python train.py --activation="gelu" --rope_fraction=0.25 --bias="all" --parallel_block=true --init_std_qkv=0.0295 --decay_fraction=0.676 --batch_tokens=[65536, 131072, 262144, 524288]
MLP neurons of a small language model. Each row is named by its layer, matrix (down: output weights) and neuron, and shows model dimensions 224-319. Each number is 128 + 24 x the weight over its row's rms, rounded and kept within 0 to 255.
A block is one neuron, or neurons of one layer that tend to fire together. After each block is what it responds to, as a language model described it from the Wikipedia text at the highest values.

L3.down1110 [118 165 115 116 110 121 117 120 134 115 150 136 142 134 133 166 130 165 148 121 136 123 170 155 131 125 142 130 165 111 121 143  99 116 134 200 117  95  80 130 136 160 102 148 148 123  92 162 117 118 115 107 121 102 122 123 112 101 151 127 109 146 150 133 107 161 122 133 102 107 109 106 115 116 132 107 128 120 161 122 156 112 100 102 115 141 125 147 106 144 161 180 154 153 149 158]
Word-start continuations

L2.down84 [132 123 190 156 119 116 115  91 144  91 112 129 155 114 119  75 146  84 127 103 135 155 120 142 166 124 149 106 148 114 125 132 138 135 104 126 113 124 125 103 133 134 137 133 157 160 107 128 150 150 102 185 109 158 101 100 117 144 118 102 124 135 112 137 124 150 151 142 105 115 113 123 104 138 157 132 173 132 106 105 125  95 176 120  96 156 158 104 136 153 144 114  96 144 112 124]
L2.down261 [113 130 104 102 162 109 155 131 137 128 107 166 156 127 165 106 123 155 113 135 114 146 166 132 103 120 135 138 123 145 121 127 155  79 139 150 132 124 175  72 173 136 124 157 159 132  95 115 120  90 145 139 141 114 165 133 159 118 114 122 129 118  72 144 154 104 113 152  98 128 145 137  98 119 135 115 129 100 143 110 135 119 105 104 126 133 145 169 139 137 132 179  94 136 180 141]
L2.down553 [164 146 122 120 147 147 116 140 132 128 165 139 131  98 118  92 119 152 146 142 166  87  85  95 162  93 150  95 151 105 145 102 110 156 134 121 137 115 126 116 178 136 138 108 113 127 135 153 143 140 110 132 113 126 143 131 126 122 117 122 116 144 156 141 116 107 112 157 122 113 131 109 132  99 145 130 127 120 180 120 116 113 160 148 133 126 121 144  99 165 144 124 130 129 118 117]
L2.down720 [102 126 146 133 110 117 105 150 130 108 152 141 167 115 158 151 121 102 130 140  78 154 109  76  95 136 145 129 166 168 122 114 142 180 116 112 114  99 114 130 160 117  98 102 116 123 156 102 156 106 126 118 175 155 117 106 121  85 126 105 169 148 106 103 133 151 131 107 124 118  90 128 141 130 114  66 151 145 142 141 122 128  91 152 129 142 156 162 115 136 114 131 163 122 145 171]
L2.down766 [132 114 147 119 164 163 122 148  99 130 153 131 114 112 113 133 122 129 134 124 122 135  94 119 153  94 116  76 167 130 111  97 117 132 107  89 131 147 114 130 117 149 158 103 137 172 116 164  96 140 129 104 127 104 142 125 151 151 123 127 119 111 159 148 163 139 125 150  76 175 136  98 153 151 115 134 118 141 119 166 139 147  89 128 140 143 127 156  93 163 162 133 150 126 148  96]
L2.down989 [117 108 178 147 148  83 157 115 171  81 129 141 104 106  90 142 144  91  97 154 173 138 110 115 182 104 127 118 113 142  99 138 148 170 142 186  81 183 161 164  87 172 176  92  89 162 123 143 148 156 125 182 122 120 133 149 117 127 168 133 151 137  99 140 171 148 129 127 132 130 125 153  95 143 157 153 130 169 129 126 116  81 112 109 132 130 134 107 121  95 115 123 126 119 156 120]
L2.down994 [ 91 134 124 154 152 161 120 143 130 124 140 118 127 143 117 146 139  74 105 109 161 154 145 131 101 160 127 161 143 157 127 145 125  95 116 117 129  90  54 167  83 148 100 114 123 123  98 101 136 107 135 118 131 124 131 131 173 140 122 138 116 146 141 144 134 156 111 121 106 146 153  90 123 105 185 149 131 138 157  92  85 118 170 157 131 136 130 168 135 167 137  91 111 180 164 111]
L2.down1247 [109 128 110 128 137 160 124  89 101  86 118 141 142 128 140 114 140  81 112 117 121 146 120 101 135 130 147 117  99 122 124 113  71 117  95 172  71 183 151 142 119 129 136 119 109 125 118 114 157 121 137 191 180 135 103 141 131 142 177 157 125  77 110 153 137 145 134 160 129 120  92 126 163 154 164 107 133 138 114 135 111 164 147  93  94 128 110 100 108 131 107 140  99 153 121  94]
Department word completion

L2.down76 [102 144 135 102 137 112  96 137 140 120 143  88  99  96  88 118 112  91 170 120 178 101 125 134 148 127 137 148 100 145 104 122 121 188 128 102 139 124 115 151 141  80 148 136 156 131 120 136 120 147 146 126  84  73 118 156 131  99 154 131 148 151 115  79 115 134 107 130 134 140 119 174 134 109 122 151 159 134 127 134  78 155 159 136 116 135 128 113 105 144 144 145 121  98 125 137]
L2.down362 [100 145 167 133 139 145  87 168 135 154 120 143 163 108  97 102 134 128 147 100 111 125 118 108 118 136 126 124 112 137 110 131 117 136 141 120 127 151  92 158  99 126 131 140 118 137 137 128 154 101  92 100 108 167 117  97 122 153 112 150 153 126 120 170 105 101 161 113 116  98 166 148 133 170 124 118 130 113 157 134 122 151 155 120 118 137 125 101  91 134 104 173 157 126 107 143]
L2.down536 [131 146 145 148 158  83 124 126 112 122 125 138 153 135 107 109 120 120 112 150 100 119 113 116 143 157 137  83 159 112 180 125 160 184 131  94 150 137 151 126 115 143 103 118 164 121 136  83 145 184 170 145  82 128  99 139 180 136  99  94 116 146 107 120  96 133 117 130 154 177 106 176 124 115 141 118 119  91 118 165 153  75 121 138 138 124 151 167 133 143 136 118 133 154 134 151]
L2.down593 [126 181  81 118 127  95  61 149 125 125 120 160 132 126 183 123 132 114 131 130 118 104 135 110  95  72 133 101 155 171 128 128 109 106 131 104 103 155 119 139 104 130 152 153 153 161 163 106 136 114  98 129 122 109  80 106 129 153 125  91 132 139 111 140 143 128 150 147 133 126 108 124 101 127 130 130 106 120 106  79 116 129 115 130 154  84 128 147  98 157 102 152 139 178 110 106]
L2.down932 [152  91 111 102 137 119 112 107 126 129 149 111 136 160 109 113 113  98 142 155 150 140 130 131  88 127 163 146 123 153 124  91 118 130  98 145 100 108 138 132 164 121 157 106 120 125 150 170 125 129 111 134 185 141 124 112 128 150 130 101 102 168 142 119 121 122  92 141 128 140 140 109 108 158  94 144 138  51 169 135  85 154  99 141 107 116 180 183 135  96 141 147 135  65 142 125]
L2.down975 [146 145 136 138 114 126 116 126 163 122 122 145 103 119 127 170  90  86 102  95 124 121 142 141 140 111  91 161 115 121 147 113 107 155 145  61 115 137 124 155 112 100 158 121  80 136 135 144 118 191 205 132 106 123 148 145 137 118 139  83 114 145 185 115 129 140  93 140 148 140  97 119 143 122 123  93 100 153 165 140 124 161 129 106 116 114 113 147 133 129 157 120 130 121 135 117]
L2.down1218 [158 120 135 132 134 118 132 123 110 124 139 144  94 127 170 164 114 162 125 131 164 135 173 117 136 133 152 170 136 138 110  97 142  91 145 172 135 121 184  94 110 116 135 139 119  37 148 149 123 132 136 147  75 146 105 110 131 103 137 117 159 120 135 141 109 113 126  93 131 137 142 151 117 154 109  98 133 140 117 110 158 153  90  95 118 121 144 128 104  91 138 166 100 132  80  89]
L2.down1275 [101  68 122 143  93  84 106  84 131  83 160 139 131 105 164 125  92 135 104 141 121 174 135 134 106 143 115 135  95 103 154 112 109 100 110  80 147 129 115 138 107  95 144 118 167 154 177 145 184 148 150  95 147 124 126 116 157 130 146 120 180 117 122 124 132 134 177 167 143 158  96 134 177 107 117 115 131  93 115  81 152 131 141 125 155 112  99 119 142 134 117  98 111  98  90 132]
Word-internal "r" after w

L2.down134 [146 141 124 151 108 103 164 116 118 106  74 121 174 142 131 121 135 127 123 178 143 117 144 174 137  89 132 123 165 166 138  87 113 115 125 150 104 113 103 157 146 119 149 106 169 124  87 127 110 158 156 105 105 113  96 104  93 118  97 134 118 119 165 126 134 127 133 101 100 125  92 133 133 142 165 137 110 140 113 123 139 173 152 125  96 152 142  69 134 135 129 120 162  93  87 159]
L2.down426 [122 124  77 139  96 152  87 129 156 129 181 114 180 129 184 107 111  85 138 112 134 103 109 116 133 142 124 133 136 142 132 143  94 135 146 132 122 136 133 127 171 141 162 133 111 121 137 124 133 114 122 103 128 125 135 134 112 135  83 134 148  88 141 133  84 153 118 163 121 141 121 130  97 162 133 121 145 166 111 162  93  68 117 143 122 113  89  97 158  98 145 118 114 146  85 163]
L2.down521 [141 134 122 181 121 113 103 125 105 151 124 114 126 119 121 128 126 154 160 152 167 113 117 139 130 131 125 115 128 158 176 123  99 115 155 122 156 147 103 120 131 128 121 149 117 156 143 119 172 123  94 111 177 117 141 131  85 136 134  95 135 164 140  98 144 116 169 113  94 127 150 113 104 129 132 108 160  99 133 103 116  94 132 116 143 109 112 114 147 150  88 106 104 107 103 149]
L2.down588 [122 145 141 113  97 157 112 102 128 130 115 137 135 148 116 125 138 140  96 135  96 122 106 112 137 141 144  85 129 140 131 137  86 102  87 129 102 124 144  90 145 137 125 134 142 115 160 148 106 153 122  86 158 102 160 112 111 131  77 119 173 112 138 103 137 159 127 149 113 144 128 174 152 170 119 149 127 132  84 135 120 153 110 174 125 126 115 108 156 114 147 185  99 141 113 135]
L2.down865 [152 106 132 146 101 141 148 117 134 129  98 135 103 137 127 125 149 175 141 102  89 107  98  87  75 122 115 123 136 178 146 160 117 115 128 147 132 133 110 115 119 113  98 143 125 107 155 175 145 151 115 183 138 101 157 116 113  89 128  88 153  95 161 133 132 118 164 102 137 150 136 104 139 193 157 140 138 144 117  98 131 106 128 134 144 105 139  78 140 104 136 167 124 136 122 114]
L2.down904 [112 131 162 122 119 117 139 145 177 131 148 133  89 144 146 123 116  97 101 141 144 135  99  95 121 131  85 124 156 220 124 145 113 136 101 118  96 109 162 133 150 125 132 121 132  91  92 103 118 136 138 110 145 114 104 125 148 154 122 143 119 127 106 155 100 130  84  74 136 123 125 111 117 156 118 125 112 154 124 121 157 147 129 110 142  93 130  84 128  90  87 120  93 107 126 150]
L2.down1185 [143 154 131 106 146  76 141 153 155 111  93 141 109 150 132 138 150 108 127 103 100  80 104 124 121 120 141 133 173 156 101 132 114 151  94 170 138 128 129 140 107 170 120 145 101 172 101 159 125  98 110 148 120 134 117 117 149  91 117 138  61 137  95 127 141 148 152 121 128 129 139 151  79 126 102 125 109 104 163 153 188 117 164  92 148 158 159  74 130 121 116 115 133 148  80 111]
L2.down1224 [149  86 100 108 153 105 149  81 140  98 156  76 119 138 136 148 129 163 163 118 111 135 131 139 153 113 131 148 159 178 115 123 107 167 172 150 135 126 145  84 125 128 151 114 139 131 139 149 123 161 119 142 126 103 131 103 120 120 137 127 129  90 114  92 117 148 104  92 135 150 161 157 125 139 124 107 138 121 102 130 117 151 130 139 109 121  83   1 134 121 130 124 102 139 110 129]
Split-off initial letter

L3.down307 [118 119 206 126 151 137 127  84 162 162 165 129 115 149 131 133 106 158 150 100  88 141 132 121 164 127 129 108  96 158 153 117 144 116 165 164 126 167 101 147 129 171 120 145 128 118 139 124  70 114 121 185 154 106 111 122 113 158 140 115 146 155 133 142 107 147 120 136 100 131 123 103 124 151 154  84  95 126 142 142 173 108 147 179 121  94 110 163 120 121 179 122 123 132 125  89]
Segment-initial determiners and word-pieces

L3.down739 [117 164 130 134 120 127 140 122 162 118 145 124 114 128  89 122 101 135 106 113 132 128 150 123 121 132 133 112 144 120 101 140 120 147 147 135  97 113 153 120  94  88 107 118 137 121 124 138 146 142 117 121 115 138 108 121 134 121 160  94 123 105  81 139 168  87 149  94 165 130 160 162 117 117 108 122  83 121 128 128 134 112 143 140 114 107 144 100 120  57 140 143 114 138 141 145]
Mid-word continuation pieces

L2.down50 [128 143 153 147 118 126 141 108 141 145 153 118 141 143 181 158 103  93 124 105 100 155 110 100  99 176 140 121 143 148 115 113 133 143  98 146 152 112 145 121 132 163 138 159 136 128 130 115 138  99 141 148 162 144 131 104  97  95 114 163 130 125 103 141 135 116 154 142  95 130 142 136 122 114 125 162 134 139 141  72  77 106 165 116 148 112 119  90 134 166 158 164 141 102 105 142]
L2.down52 [173 160 146 125 121 139 107 102 146 127 178 100 123  91 121 132 109 139 125 156 118 158 139 163 138 132 139 101 102 102  95  99 137 113 106 145 120 126 117 141 125 151 168 146 122  68 184 126 125 118 152 114 116 126  92 110 125 145 130 140 134 130 119 149 125 109 119 144 137 108 128 115 175 131 131 179 158 117 159  92 158 171 175 115 155  88 115 109 130  65 161 133 116  88  96 114]
L2.down80 [109 150 125 111 110 119 110 133 129 110 132 159 137 127 101 135 109 119 161 161 184  94 120 113 107 136 158 154 112  68 120 138 118  86 131 124 135  92 131 117 100 157 124  81 132 160 125 107 176 122 135  86 140 137 157 112 116 133 112 117 135 102 156 145 123 105 120  89 109  96 156 124 133 108 110 100 147 141 178 163  88 123 152  89 124 149 159 134 134  98  94 129 104 106  80 156]
L2.down456 [ 89  96  98 111 176 119 144 133 115  83 163 134 126  91 131 121 109 133 151 141 157 141 126 128 157 137  93 131 132 166 141  97 104 153  69 114 110 126 141 108 138 153 129 100 154 152 117 122  61 150 132  89 123 144  74 133 109 145 124 136 136 164  86 138 125 131 161  63 133 114 116 159 156 111 144 150 151 101 104 150  95 127 112 131 155 140 119 101 137 119 145 119 148  84 107 110]
L2.down733 [135 128 100 139 135 128 121 102 119 139  99 104 166  81 155 157 115 123 122 148 149 128 136 109 145 148 126  95 107 118 160  77 144 126 142 130  96 145  83 156 129 140 140 113 111 138 110 141 158 108 133  98 117  84 128  75 114 145 129 133 125 126  89 123 105 131 169 138 105 144 141 125 102 120 129 118 119 124 183 108 174 138 104 114 136 140  94 118 141 148 149 108  97 125 115 123]
L2.down741 [132  97 135 103 133 143 120 148 165 134 123 160 127 114 147 105 122 111 117 166 137 120 134 161 129 142  82 105  89 188 135 107 132 130 160 146 163  96 108 119  99 145 113 138 121 181 154 105 133 100 131 112 137 124 131 109 122  88 137 146 144 110 153 134 142  74 183 160 159 102 158 152  97 126  88  96 117 156 101 141  97 164 129 126 143 133 110  55 119  80 115 119  90 140 134 109]
L2.down1011 [154 176 123  86 113 113 125 125 133 137 121 123 109 109 124 125  61 118 109  75 139 145  78  85 139 182  79 135 137 143 101 137 123 127 109 144 125 111 106  96  82 134 131 135 141 174 152  83 137 116 141 108 183 103 131 143 133  97 124 106 165 106 121 147 159  83 113 149  83  90 129  81 138 116 111 115 165 137 117 153 136 143 143 139 117 151 161 121 146 111 104 158 116 141 134 125]
L2.down1132 [126 147 165 150 203  95 124 106  98 141 110 119  70 137  87 157  65 161 125 167  98 140 146 121 138 120 139 142 165 140 117 110 148 145 159 141 144  95 121 125 136 104 132  80 116 131 140 175 158 113 101 153 181 106 119 132 140 135 137 175 132 142 138 175 108 116 109 107 150  88 147  89  99 158 171 117 115 152 103 146 106 143 107 119 118  97 127 155 120 118 158 117 122 119 153 132]
Word continuation after capital

L5.down12 [155 138 162 125 117 124 112 137 106 150  99 121 113  92 131 150 119 120 142 104 187 169 120 177 139 158  76 104 149 126  98 102 114 144 126  89 112 109 133  87 120 122 162  91 112 129 128 152 103 156 145 126 119 142  93 162 111 111 119 129 139 112 146  93 128 127 100 134  99 125 106 139 102 121  85 137 130 131 180 152 128 128 129 111  93 160 159 124 125 134 165 144 114  87 128 129]
L5.down152 [138  92  99 122 121 123 118 194 136 137 118 112 137 149  99  96 136 170 116 115 137 171 137 149 101 149 114 162 123 126 145  75 139 105 118 125  96  97 119 106 161 101 157 131 136  67 164  92 180 147 154 147 143 138 106  97 127  85 133 118 126 166 118 104 138  98 157 111 135 147 116 131  94 148 119  85 108 127 134 127 139 125 109 101 124 146 103 106 133 126 163 158  85  90 129 112]
L5.down426 [114 138 119 126 148 112 112 133 108 146 116 159 121 155 128 145 111  74 156  94 159 117 121 142 129 107 135 139  99 173 129  97 129 135 143 148 117 154 169 131 108 130 117 119 124 135 105 136  97 165 141 141  98 102 116 112  99 111 112 132 125 127 137  94 117 122 161 113 147 108 112 184 152 123 129 106 172 131 114  87 158 135 155  98 117  93 121  98 139 132  99 139 136 167 109 147]
L5.down896 [117 134 116 146 128 160 108 136 101 137 110 131 144  93  98  98 130 134 109  91 157 143 110 104 119  89 142 148 122 148 124 124 162 140 116 110 143  91 142 102 122 138  87 118 125 100 131 117 112 136 156 120 147 108 107 144  48 124 165 131 104 137 138  80 153 164  69 151 100 137 151 113 159  81 138 124 149 162  99 128 147  91 111 170 109 139  91 153 105 148 127 137 104 154 144 170]
L5.down980 [112 123 140  97 124 140 132 150 138 132 149 108  98 135 110 139 133 119 153 138 136  84 115 121 194 132 133 108 125 148  91 108 107 111 137 198 113 122 106 162 132 124  61  91 110 131  89 137 166 144 104  77 110 150 111 165  99 117  85 139 124 119 144  93 106 141 127 113 149 144 110 120 114 119 149 127 141  92 143 135  95 137  97  97 120 124 161  90 145 109 145 115 118 140 112 155]
L5.down1001 [101 133 108 159 133 140 125 193 145 149  94  94 160  97 115 132 112 168 132 124 140  74 115 171 117 172 130 134 111 121 158 144 118 152  99 153 116  99  73 129 114 176 138 105 101 122  93 165 151 147 140 113 123 116 139 134 144 118 131 135 150  96 149  73 173 127 169 159 126 115 110 135 130 145 139 110 146 129 147 105 121 126 113 172 139 154 101  98 149 142 122 104  95 137 151 132]
L5.down1033 [145 133 129 150 129 131 137 126 105 137 105  86 138 145 151 123 106 115 127 148 127 103 138 125 152  52 155 140 106 109 143 131 106 106 132 105 137  81 133 139 129 111  97 127 127  92 159 102 156 123 144 126 151 127 154 113 127 105 126 120 153 143 134 120 131 113 125 108  89 133  85 136  97 155 123 222 197 141 118 156 103 112 158 122 149 167 161 117 117  89  97 100  98 151 146 110]
L5.down1234 [160 119 129 107 149 121 132 157 171 136 160 112 106 112 157 112 104 148 126 185 171 143 132 116 161  95  74 117 171 160 110 129 140  87 129 147 120 150 147 134 111 109  96 114 157 112  67 162 124 108 141 111 134 119 126 135 138 192 127  74 157 129 138 137 179 121 143  99  80 160  91 102 150 156 122 123 144 118 113 127 103 153 120 148  81 116  87 123 114 188 127 141 105 147 172 131]
Year-completing tokens

L3.down206 [104 122 144  94 154 133 170 114 164 126 132 146 146 137  92  98 116 151  99  93 123 103 149  89 119 134 126 161 129 133  89 132 130 138  95 145 119 141 102 138 148 169 153  94 178 123 114 145 123 150 110 144 114 100 116 107 101 139  50  93 109 103 127 115 122 146 131 114 147 116 128 123 136 110 170 122 113 140 128  80 111  95 138 117  95 110 110 155 152 129  61 146 164 176 116 140]
Predictable word and phrase completions